MLP neurons of a small language model. Each row is named by its layer, matrix (gate and up: input weights; down: output weights) and neuron, and shows model dimensions 624-719. Each number is 128 + 24 x the weight over its row's rms, rounded and kept within 0 to 255. Numbers have three digits each. A neuron's up and down rows have the sign that makes its largest values positive.
A block is one neuron, or neurons of one layer that tend to fire together. After each block is what it responds to, as a language model described it from the Wikipedia text at the highest values.

L5.gate86:136131130146123133107104109165171109087117168141144138118121159102139125124120133146110163120193172141108151066139099149134115138123138156113087141116113127126146123131129144133100116176134091110139068120160161156124148105116137115126130176150152164153118135086150134095136114136115150132
L5.up86:126124154123146124162117114092130138111121131120133155140147140120150139126123138128127135147146115109120094129110123118088091156136141122139121134141144154135185091112100102147141120149147128144151173175107183135114123097188118121141112136151157122133156144129129113108105102164165102108
L5.down86:145124155130090088143108107151148109120102129114162162096122110154098157181140134078141091123126117066139140129120109159112116143116102116114097142154099139112117159089134105137152129133132136116128081109158154138100149088149143115142121128149125094184151140111119122120168093151128153122
L5.gate1550:135141129130082169189134144109120130124131122176138100139115121143141109116143104086158130083141152132142121109172117111186122110094130130113094077198137118134141123142111146115135149077120114132150121115125128128101102100136125178117141152149137157100132114115150144131130124170150127103
L5.up1550:130131109133101148131111116123136126131135099174162122105137109108173170122172105104134120123138122064135145154098115097127153204115137141110088117171111125114108129148147109135103128161177118116120111087144146114159174101152135139110166181157124110100124136160140155114150139167177112133
L5.down1550:115109112134137055127045098117141145130095102125097104101133140105152077050133116140114095150145090107143143126169142103072132134147149174112084088117160097160125153138144105136119188157142175110162082090107126170157142144157087176118156128102131135121113146115125124142132118119148120147
L5.gate1551:146096123135103138131114123168125153159091132105121136091138122120131116151173173128107111111115121080143123158141127149140108106147139188127142155105125133131105134172191150101119129117127140161138116131164127155118153162114099128150121130143131163117099149125150134119115131124147123149
L5.up1551:146122121128079139144140092092102082112121147128121071114111120097127166152081081120151078162147099108106158148163151155166100094129167137135096153165158115175140106106154104071144137103128109158079107125112129144128125152143097080127105153123096106103085112114163115131112133113122151096
L5.down1551:141124155128161112149116059132106159105137109088116130119184148130121124128158079086129166083157182127082139102078113137118150103119115119119143100127122123144103115207162134136125117106117170128108137133150106169085106117137103110149109149126115151097158094130141157150112182168097144156
L5.gate2042:161124086105130104198091145127151116093131160146108171103105132114126069135101140125134076121105126150113137099132125079159099131140177123128128151121105101141104107113101132111103139157109104159104091136125162133125135108125162148109128134097099126129111207103129145094121129144143132097
L5.up2042:130105148115070144114136119116137152116106127108179122124131124151127139138123099122084142133122122189132103130081164161152120134124104135143139160160126125113104048114142142137134105129124152151135138141109163120138101152115117153146103113160150091134091117094131148127179124141161114170
L5.down2042:112111163124121116155133157139144153126145093138146135149132088147126163108105139140127098138150106076091083168156115150117141095138141085124122112126110148108138104130134151130141141132129103106154152086144133094116106130093065106095114159149148161078141127154129163121116132117141145121
Description: Possessive apostrophe. Apostrophes marking possession after nouns, especially child/king/son/women as in children's, king's, son's; weaker on suffixes like -al.

L2.gate380:092177145121132134106143156127089127138165108102129086168146174166174137150133146095088125140107166108131104137091118116096120126152140140142119150124138093113118140112124108157176118162120137162134094117107127144179127147123109110085143110091105100134090127078106143151128118156119061176
L2.up380:149107098152155162125166165160127141093100140124135167117156146149118109155152124115155115140093156125113146107165171124131150107140053108113120127135124091118135142111106135149128124157103154105169099082151137123145112173170138120140139142144113114103107096151115114116106119192091135146
L2.down380:168120136091116143114127124139098115149145142139127134115149125127107154153089109122090153113159083149135108125127084101147117126079110126113118103108161121110155109126109156139097159116140070115137158135104146124124153090140116166118104101132122088092105104084112143117135127107115154166
L2.gate541:148161111135101104119136120117133145111150139099180082153117135107144098163122118139114145137115089132115175079115145177098150159121123091143148129097089109157101120153124126126109112167108115133135173040118131140110151177159146103137126110116122116148134153098147097112088100165109130174
L2.up541:133135163083142142106094128110101161141173110117106115143100163137115160126163129183149142127178133164144122128145088126115104125069115099137182124148128132084145142118120137149119112121116143112101126151126160131147116175142113098110096130105142146145116113165118123141144131120077111145
L2.down541:098160169054100147141150142129076141157087118126120162132143121112122157129186154171098149119128151131117107155120143096126133104113150128136145165164123125121120115142099115111176143075136139102136103144127111154110115147184145147134130122116130105117130112148092167114111155124109170111
L2.gate1575:138085112139132119137104110119150163120132119095171115124134131163105162155153139114186128104144144091113095153162124144180154092155154124155127111170145161128125141149140104109134145154125134163074078105122144099095141132136124138124126151104169107092109100128111112124088114135082122090
L2.up1575:177133146070099149157154127094101135136147146138148131114083055108138121119122098133140145120179127096158183139141130148118100121116121143137150148090102143103131140126121153136144131099109128126095054106087116167128111139115116143134109151135115163136162139145135118118116101120098157113
L2.down1575:149143145164134104149106103095175130144141118080118118131168174132158155154157168150174107103137093091119112129137120110133125115108169150137144136104150125141149102140096156129097090123125132138099124122079126109073128118114126145140127113118143102120118096120147141126128185142135123141
L2.gate1740:104148175112179113140117143123130159170140145113149124129143151120155127129106085164093146120156129108139140138119134124098149097132112114184165153137126119108109144127103146128120136098096089165115158136135124099130160104158135137115117141103102109130096154183117113156139135166130130134
L2.up1740:109150138115123129107140130107184159133137194120078138082081169083181145113140118147158139102170145085157150149128155140126123134115064093177143157109130119113106132165137101126122194134125130146160177093129172168146168137165158126133176136102157171122105149132118137140162112174121152089
L2.down1740:109150138120149108132108155135123101137167144171157127121154125134141158139130081150095130117160130146178153149155148152121148131113115115118162162090128099129122136147153162154092127160118183109109164072075130114141160152123098128109126125088119112103146121115099094111131154181124129118
Description: Military unit nouns. Fires on nouns naming military formations and services, chiefly Division, Command, Air, Army, as in "the division landed", "Strategic Air Command"; weaker on table pipes and college or junction.

L2.gate429:125137134122073125133154157146118102127154139088161133091138159104185126115129149126131099151092087111114157096131083104092107180111104169120092150104130114130184126120145169126069137107152099138146137109123137114147102127122141149128150117110112135166126126117151132170143129151167157132
L2.up429:163150130118190136170136123107169108098153162102126157108105098141119103130102113137137127071098097077131145125138142146123119132117088171154155163123145131120131120099168129109108093141134119145098109106129120125159107092156106109138144093166143165164137159146154147135121156125126142127
L2.down429:159117142097096111128150092112154098115142088145122126091085092127114154125124098126108132126113090101153126077133109130110101171077118124163123154116138138137168118113140143105123139109126124105152100126116120120117122105110119116109151157149124123160097153153136136132128101148163155106
L2.gate985:190104101153116090131158150111161092132133093098093117146125103152113154147100135068066099135176127119146063098123101166086097155147128120123160154091135141144129141125145127123149124146161113112124117128098194142144098171121145090138129193160089148129160152118116106142113141126164149149
L2.up985:136120117106117167141157154102153136110124138114132093158104091126132135118137161137120100149090117140128104127138078164111122157136126133177133109096152126151098168133181149154153092085140103156133125110102155116132091140142155117097130127108126127122109167129142120107117119122152127137
L2.down985:133130110156115119146156157130195150142120111098124117156123098129129104132131156171152091170131079130132157117142135112108143130139147109149120157123132136134099154136129159148128139108147234116172138078118138141127057157113122096080140152131153148163112101141084116157135112131127077129
L2.gate1304:104132087090110112174127160128135111108160152131165088127129145097162123153130118121138130140088097124141148137167124133095131137099094152193134173111116080143103173103144100171099165101155129101147099131103160133121124115151134134136127150119178158146140114145138108165173091154137118141
L2.up1304:141130121135156096148130128100173123156105140130113122178141159126082175074161156128127121162103125114092112151173113109078116137124121121155086153151139117147133126094109129118136127104106148120124134159116160121174179157112136131118086121155100148138143130139176121119135138138085109098
L2.down1304:115166126109140132165143091125125110139119121129123068134139155069131123100151121087148098140109101125139127098098134125136151140099135155175135178154159156129136122101084148141163155091115142155124158154145128160139115105157146096132108159131117139127143142119176102113112084125112117139
L2.gate1737:131146084133149115143109170103177146159118126118114159139134109168144115093115093070127142077133139156128164156127124166121152136103095125095170121131123145135151119142117123159147143159114126105104135082129152112140136151136139114106117178098112144111131108098101138144128135138111114163
L2.up1737:106150136117101126155146132103138130168112137137111166083099162135146171140120125123168068168114128126118118116134089155111093153073153143143152126141149126142152148165100129082092107105117137133107088103131125127096183129058142141081093133108120101177129128129122114147107151096154150086
L2.down1737:092146147166165120181130109090123143181158133171111116103109164137098115167157129091102099143162133093140092086126134125121113151120128117181138128111144071148113161124086151095094131114141148106158112084143171133122115174091139165130141154088120090119121076107156124126112099179148151091
Description: Railroad/Railway names. Fires mostly on "Railroad"/"Railway" ending rail company names (Otter Tail Valley Railroad, North Eastern Railway), with weaker scattered hits on unrelated tokens.

L8.gate1118:143159156117117155109124142141119155163192150152162123105137156125146125173094126160159161104129149154146134115110117100142164102156147100111119119138148182107121138115147099105151139096118135064157081142109097115102183093108137153125127063127120153115091121159146136128120119151077140154
L8.up1118:153087067143118163128115154154086117160160149100134157078164153080153128132147132115147099134138129177127139138145128092141147073141148145145106119119114128115153112143147099124145110146155114124136144136130100155130138126126167153145129113108142113159081142127160104127099169093174110119
L8.down1118:130170124124127158163115140096128113121123141148143146106135098155106126138134157090106132155117113085152123134157164079104119182134132096125087082115122163106125113099146154107133137119120102132106130122111139129114122159078170113109179091157153118106122097121158119168139082118151065136
Description: Organization/unit name endings. Fires on the final word of a name or reference for an organization or unit, such as group, station, unit, squadron, Council, Association.

L5.gate879:094107084142130121140107153130142105073103075156132055170091113127136096136103123103137126114135121108173135153158144136134130094145161123096129128156134166129150106126119150112095121146120125164136171137130186146092144114158151105126157137159158176119117146085125126105109158121145136173
L5.up879:119134119136164122141119137179113090140132145124182140158122095149062105138124129099146151115130123159092104183118143133141149125107115122141148122131141155155144084117130175084170128109182136114121131134113100129092128136119140136078138144122152140161148070098148137131135127088114147116
L5.down879:093111104143121135090122139165140083108131133125135127196118122138119093167139137110146136139133142134094143116172150126098121135147134105141122127147122139120146092111118191121109157156144187109128123125107151112128107111144129132103126134162137132138150114134129141154134119071088121122
L5.gate987:115096160133131143126138096134155109124110130075122104139135149123117129083092155135144142109165159152128175111094083135121130100139133137106141122088118141119163157140126155151113147139100089119185125122107117168107149109096157099096121092136131147145170104118106124143111116103140146105
L5.up987:195113136114110101087126168144137162141133101121129101114119105116109158180097130079174094131139175136194153104146146129119130146120080109152137133148129148127121160130118110126148124107113102137138128160116149179151105132128135118117127141148132183170167124097124153143168150121121091128
L5.down987:072132123116097165126137133074172129138119073140121119149085119119120095136138165116138129110119106102166155106107146157112092100122126138132128090146193132144146135137069152158144127120106181153117124168070153109135129111101107131143128147169120153182146120156140099133098150105120136104
L5.gate1848:127107102164118141133113171134144137090142144119115107124162105156126115106122151103107127103124128094172120109152114146147113084127097115117109146144141122115155086090106123136116117130149102100147116133143132128127152117155141124160142120115128107087132148137147133115128101124160115110
L5.up1848:153138102154169123185104140117121105145126157130127142096131120143116136136091134116142109093125103154122100119095097148097083092152136106123113156158144103122103106139118165147151123142166137133172140134118145103089149125154137136146149156127144149119124072140156112140127142149118105126
L5.down1848:129170113135126112125117164131129093146133142160112131158142153102131139100122133137143123145124122109161099168116133113123090111135127100097092146168123134134174079119126128109125176112150168098164116133097163100113121097149088157126112153143127129095158138116155163121128103133097136101
L5.gate1900:098099102144112124094130108127117116074132094110116131120138128124132134122110075142149138093141127101104164140116107130111125100143153108073086132105141130150130143116134115151141135084096146156145110128139144134055108124163125154159121134105107115166115100113138141096099101103104134113
L5.up1900:106125090124165148133167131094094153116134114151083126089191110108164113095102136103157145134166160112176125165168159099135138113130134117103114110149148113104182103125147099169127121128125127161157175106076122103111132108123113170107128129116149130128160130114095117142123147118146146137
L5.down1900:094124124136092135118095130133145119135120124088145157113158139148134141107125101175143144132140135086174121164133111129115127171133127161099123169135141121130156132130112123134149124110152228106125100170127133092072117116123125120156117105121115120139117125100137150135132126131108144113
Description: "car" and vehicle words. The token car, whether the word (car accident, his car) or a word start (carthorse, carved, Carron), plus railroad, taxi(way) and other word-opening fragments.

L2.gate426:125118099122109096131097150118115149110131147157118142117136122114108109168161161110164139096143105140157149143139130146087125147092100117141143121104137138162129113140085109120122130121127127144124123106095147133111143138138128132127158164124157166103107114155136125080127133110139152086
L2.up426:133138146139124101093189124118128156111092125086121102159134110080162163147118150143150119148114186134131118149098104137114149089143081118161145145127129123128118149141176147102117120149101161159110167096149129136157119112132164135111111069115083110148126149107124118150109132149142148140
L2.down426:109109130084158141138161137128121142157124126132143107109104155088120122162096145128154115126125186104170102135122100162096142107153113137120120117131131111105122136174138170100125127163106190122128133115156128139113158165142089149152142073089119099108087156107104146120127127113146124114
L2.gate838:133166192119114147095102163121134082142142119123103126123117187087157110114148164106127128154127179114148117114135145124139098132130098171130115120151163145101098114141129125093128146117120136149149119104130145100120090129175114146089136120074121101130133142132170106106121151188126124178
L2.up838:101129156130146119158126155138160118150132101093141143101099134138164098155143123088131126110137130135155121128135109111114161100086174180144125080098147105128117129117118162128116118081119164156145084133110135087172113135135177135121131134129145097150176143164114108142121143073147070124
L2.down838:104173153143152174151095121108169155114131160131113138114119180094094118113154117134132134095115127125166120112122151156105164101101162155101103109146129104029098133115155121096140137132132230137100116096073109115116181149101100116115121141099114092117131125107106099131102163164111131101
L2.gate1358:093117116125093085123152082154137151129084117148147065118123131108173128113136155092128177144135124191130180119136081123142122145186148148121072096187104176113154112096105111083091109128123127127149157107095161132063138084125117085167153158136108111143163097110149143082125154140130129100
L2.up1358:087084080148086098128128123096187122106118127125140091119117153152109125135113124112131151152131138145136141152069105139098095173112137128150119132152141119110116119138159137075103135064088125161151132143157165118092097127140104108086139120132124165148112160130150145123137093157118120164
L2.down1358:101075124125110102120120139085132144114095100100174134104139150129116130156110100094125142148109138153166089121111098124103122140130113123117116102164107086074123119132169138098123153082144130138180156132120150170073130166118141136131125126127096116101090152121138076096120101119121120138
L2.gate1507:094173104119111117179121111120141161117115119112147107100154115135151158147132114125168130099128164120155139153095106156086153117155116147125099096137069145125155101134149133126110149106104108189125128109119186125148162149178118119125152147105128120143174157106145119099099128113128128109
L2.up1507:157129174131091072128135118135108130074143111115090124124103160124162144126146175108134150111161093134143138127111132148139152114130116141141086119103129072153156074106177071108154150109133116133159134118127192146152137106160113168122142175125147127147108126118148147125147142137138162145
L2.down1507:124127141100133132175139131138161110119153105096127121137125174107174132132070156104150129127127159114143123119118132163117172115146091113123092087159102117110163094131152123107138154172131156173156145092122152155139166129122074160119114164136123093136158167111153086101121106132098128139
Description: Opening parenthesis. Opening parentheses, strongest in the plural marker "(s)" in table headers like Recipient(s), Writer(s), medalist(s), Date(s), also before dates or notes after names.

L8.gate259:187143131130145133141099125144157123149117136146108173114121102120122129164100166173153114121081112140111077124176123103153116140133161151107172140086109126126125110175144132122119084137121111128155108087161134155150126076131133128107152129151123102120108154122159125145139129131081149139
L8.up259:125134170116152123113109127167141098154159125170131116114145088168118105105167112179124132120136162135123105139087118134121113168117099099145190125138127141149132115133131133061143102163130098115159148157116122112143142145149124117108158117164117138165144111101160119117127107120088121123
L8.down259:097139094135133125138124147179123122105133120170141109145105101114177116122141154133120131122137184143112137162132118107120066133070152105161128110138124126114143131163108142055141140121107115146141124132125172136124092138136137177178096121153126151142107133102116138132161142147138142107
Description: Table and infobox delimiters. Formatting tokens in Wikipedia tables and infobox lists, such as row-initial pipes, list dashes before "Production company", colons after "Postal code", and gaps after coordinates.

L2.gate307:127151115131087121125125149114167108110167132139146108135116101131097184105145152122139120136104156103127133182122154200138130105102158180120127109111178154100120118113131120117122131170141153125151111070152167137070148148116109125116133174121131081085117101116134169128128136143099087121
L2.up307:121126126145138126133126140137144142139152133141095147124110102135095146148101146145121097115118120117156111174109094133071143133134119140166142139091119147134116134160128147136133138116107142116131157124117102143114121112161085088119148129190101159133113134129153114145127128109152086097
L2.down307:109161152152151096147084167126136138140165182141092108124135128166062185148118133151164084122135152123124150179125118181120160105110135160150118143116144155145143120139105153095119166136133138132188155134123116133098160147129091119140155157120107150122148098170158120107132118110138096109
L2.gate1030:120142155129165107139101164164106173131150119113133150116100129145128133131140142118144121142133148118126173180098111146098177122126149144145117102063119094117122147112149133107101136162150120140123122094161163126146143132131119141115136143143152164134151095134134104148124128162163077100
L2.up1030:143111147129150131120108140100175165146158111131138166088073159129104105162132195110124113149147123123109146128144162175105119113100156141105157145126139121117146161140118124123104131100149109100119099118152087123132151097134123124106163210134159181149126141127141088135111097154125145143
L2.down1030:135146138146120112124114158119127160154152133082097091177112121166131147149165175096110091103119130091096173187143093143109124130133175122153107106062118122142130135108130180119135117123104159135138108134105092087114135106129128116141145144092158156129155182146138078121133130108166112132
L2.gate1061:138139185190160096114121155140147148098083119134154150133165192122147081126172123152177123149075155104163115122122130125146119123089115157149147162126117146109108102149141130095099133164125154107142139119101137096127126116126108101148135139134138112135120160135169066113139133177105114132
L2.up1061:134085136152176149145134129148124149129127113187131156119149150157096124081106127158091132108125081112094139124163080130088108096109114186117130137084108120117129114147139089100133089167124120138130142147101183102103152121132135095106151133121146140146105163152130152112121100136133117161
L2.down1061:153096168133175128111126135074117152086110136124143116118158179093135131102155161086148111092087155101105172124123072146143133118096128118194112162163100173130137107174135131134090066149133106139142136088095178152161107125119132093141119138152137118154114129126120101138132102168167125129
L2.gate1062:139117137156120109145127118104148146107108138095159077110182107129163136159132148115132100160108127183148102142173102107140115147118116124157172146110145160144102124150147129158086103138184140107133138126120153113142128106117127132137103125116110123124083130073129137127170109127139135108
L2.up1062:111099134123135124162140117194161118106142136125075136150137083151152158116102130137153118113089129091139123138121098141073135121136110090123153114085129132088109103121161094171174128101102145131164134144077114122138117064141130104155118134172170143119135111170147155110120090115107114111
L2.down1062:129104099096120099137150119156130115067137122121150129179136151168177087133110140098111124148109112114157123103152119123114118104109121112138143115126169126127102143132169157183099137129134184152134106125111162155127122141113158101121127117176146130130117107143152098125146152150133096111
Description: Civil (as in civil war). The word civil/Civil in phrases like Civil War, civil servant and civil engineering; weakly also Southern, Rev, families and similar fragments.

L5.gate1247:157151102158141120114083110157114092123116132140110081129179143090083148066103137140138108090115153140176166114136130148128125087153106132123167138099143090099137098151132099149073126126161127168123108119112165149100144167133153128111139122131114176105117152124159177112073142121139104161
L5.up1247:126169090155158092152150152171137095105114140127083116113108127142123150113127128131108127103154105129161107149118163143130145134118130136108150116128150123123111134152100145134068128138172129201153129120144178119111163102131119135114144136138085110091140117106095159135159118157080129137
L5.down1247:140102137108150167134102195132148146149095123153130130141144154122109186101139096148123134150128130115159135133160110098140143101110131136161102150069117144120130137195106138115102131135173147197112188120152168113111127139093101107167142134139138135099116123150141147160114136141101116163
L5.gate1547:105163138129153155150127097129131159119158110123138086149139108150137165151128132126127139115148141215134080127093144113114110093116099090084120125137133142111156108120099186171108143143134135164121183142144126102080168136142105136101187109138149110094104117146154138136134155099133151138
L5.up1547:110131073135158155143117147161111157125138142119121113140134121114110109145102105142072111131112113108093116118179083102135158113175125127138132143104116123174125132119114091143119124132132115143133137134131139181145138128126157132109148151103114076124128136175107085085143098151160116111
L5.down1547:140115127099151162124119108142120128140144128154074091086142134161133120144117108139074131131116151118161071124130131116108135142143137111118111157148130159137149091103129079144097127076132190111143151189110136144115152106139096115120150126070112133143126110164132094136179160118123105114
L5.gate1690:154139102170142150098132141123180139109114135099098089090115141145165138116107135146165135160148147150168167182111159151125140100138100125148152142134120127110118157151131151163083124121129128127128171113105133145110149128161142137108151135126140160134096118177161131127135136132133144110
L5.up1690:127101115119159188142125167112152125142126103119117122097127126095137148116094097133105126185081164101155143160119125114131126112119108140140167128129124065120081119131136173139093132109153137158130162127111097099115113143158124135150131150097142141109118146157134126144135118160170139114
L5.down1690:144132144099143169136101155157148112141110127151160138144160169104111123153129070142118122155152122162153131113171135137142093130103118133132150142133148069088100132103083141116117139100143157107105109108115120118140157163146124131131101119089133129085090130131166117095149124153119144133
L5.gate1968:125093129130113096146152084155094133125132126133160096096167129131179103122120123106106168170127165157174123163119160165090124092122129103106125102133107141138127122129130114134099126143102126134122175134080111100153196151158099156140115132154188163145105125143115134148114154127137135112
L5.up1968:149108145159142081129150140100165122129151151108133118110098094182125135132099124106124107134111127167124172104145103164133138129126108148093100086093135104117106121142148162182164079101095143137103147095156188127170123128141149087111136107159095089128166125139109135126121111131123145143
L5.down1968:147128105121122096107117118107164134088161087121160132131164115083147158109159061104139105130151094099100121104203156104101144175109130121143082160096129146172144124144147164119125135110146134134131118094114095171154105119128131120122119159115128111150127133143106082140111107079105125104
Description: Names of organizations and units. Tokens inside multi-word organization or military unit names, mostly ordinal suffixes (th, st, rd) after numbers, e.g. 28th Marine Regiment, also "of" in Society of, and Royal.

L8.gate1569:128103101146106125111148148144174105120137148090165087165113115101175092115131132166109118110121106132162123097110093097130138125114122111089166121129148159142145133134128166132134118143135115145091118110117140127131123122083142078119173133132115111146130092122130171130134156112075136100
L8.up1569:150120130163126185133093152193112145157195141104134110122101103105160134116138162107121116143120105112114156126158175122112098158113170149136084096110137110140156136122101163137128107109141133063145134111118111138140174109101169144131109186124143132128147110142127118068107108128092145132
L8.down1569:117103116133114152120120107113152116166111141105110160101104135121106083157147152127098154110073125134109146147134137111117161123096128098090131098116150140137165128139150196122156138093125205106144109135160102116095118142115143084097126116115123170123165160127166156134105118120107159142
Description: Closing head of noun phrase. Last token of a noun phrase, often an action noun after "the" or a proper-name modifier (reopening, reconstruction, War), also closing "==" of section headings.

L8.gate1571:132129162134101122146144164132181106097154131145158146145130144084145109102129112129091134115097097118164119107132110134124140154127132092105122165117139158127113125101133142124116081092122101097155120172147105131074098108142134149092147138116120149098118101146187140127126132114142129127
L8.up1571:151107127096125140130123161103135116134100149188120146068107105142152113158164126140112152181126100117201134085123114151134108159136091136109111116132122112115113141140089109195077097175163128124145127143163121112134146096136136116137139123126121116126105123089145118134146135088102148143
L8.down1571:115118131116107089193145092133108138142122116150154143096127163161129139174152119142152105154091136121152118161114115168110131107159124104127120133108172119131114147175140128096115131171107157111191102104126147139116119129144148156137143118096109114090141132132094145132118120159095102131
Description: Possessive apostrophe. Apostrophes in possessive 's after nouns and names (Women's, farm's, Kent's, Christie's), plus some table pipes, hyphens and mid-name word pieces.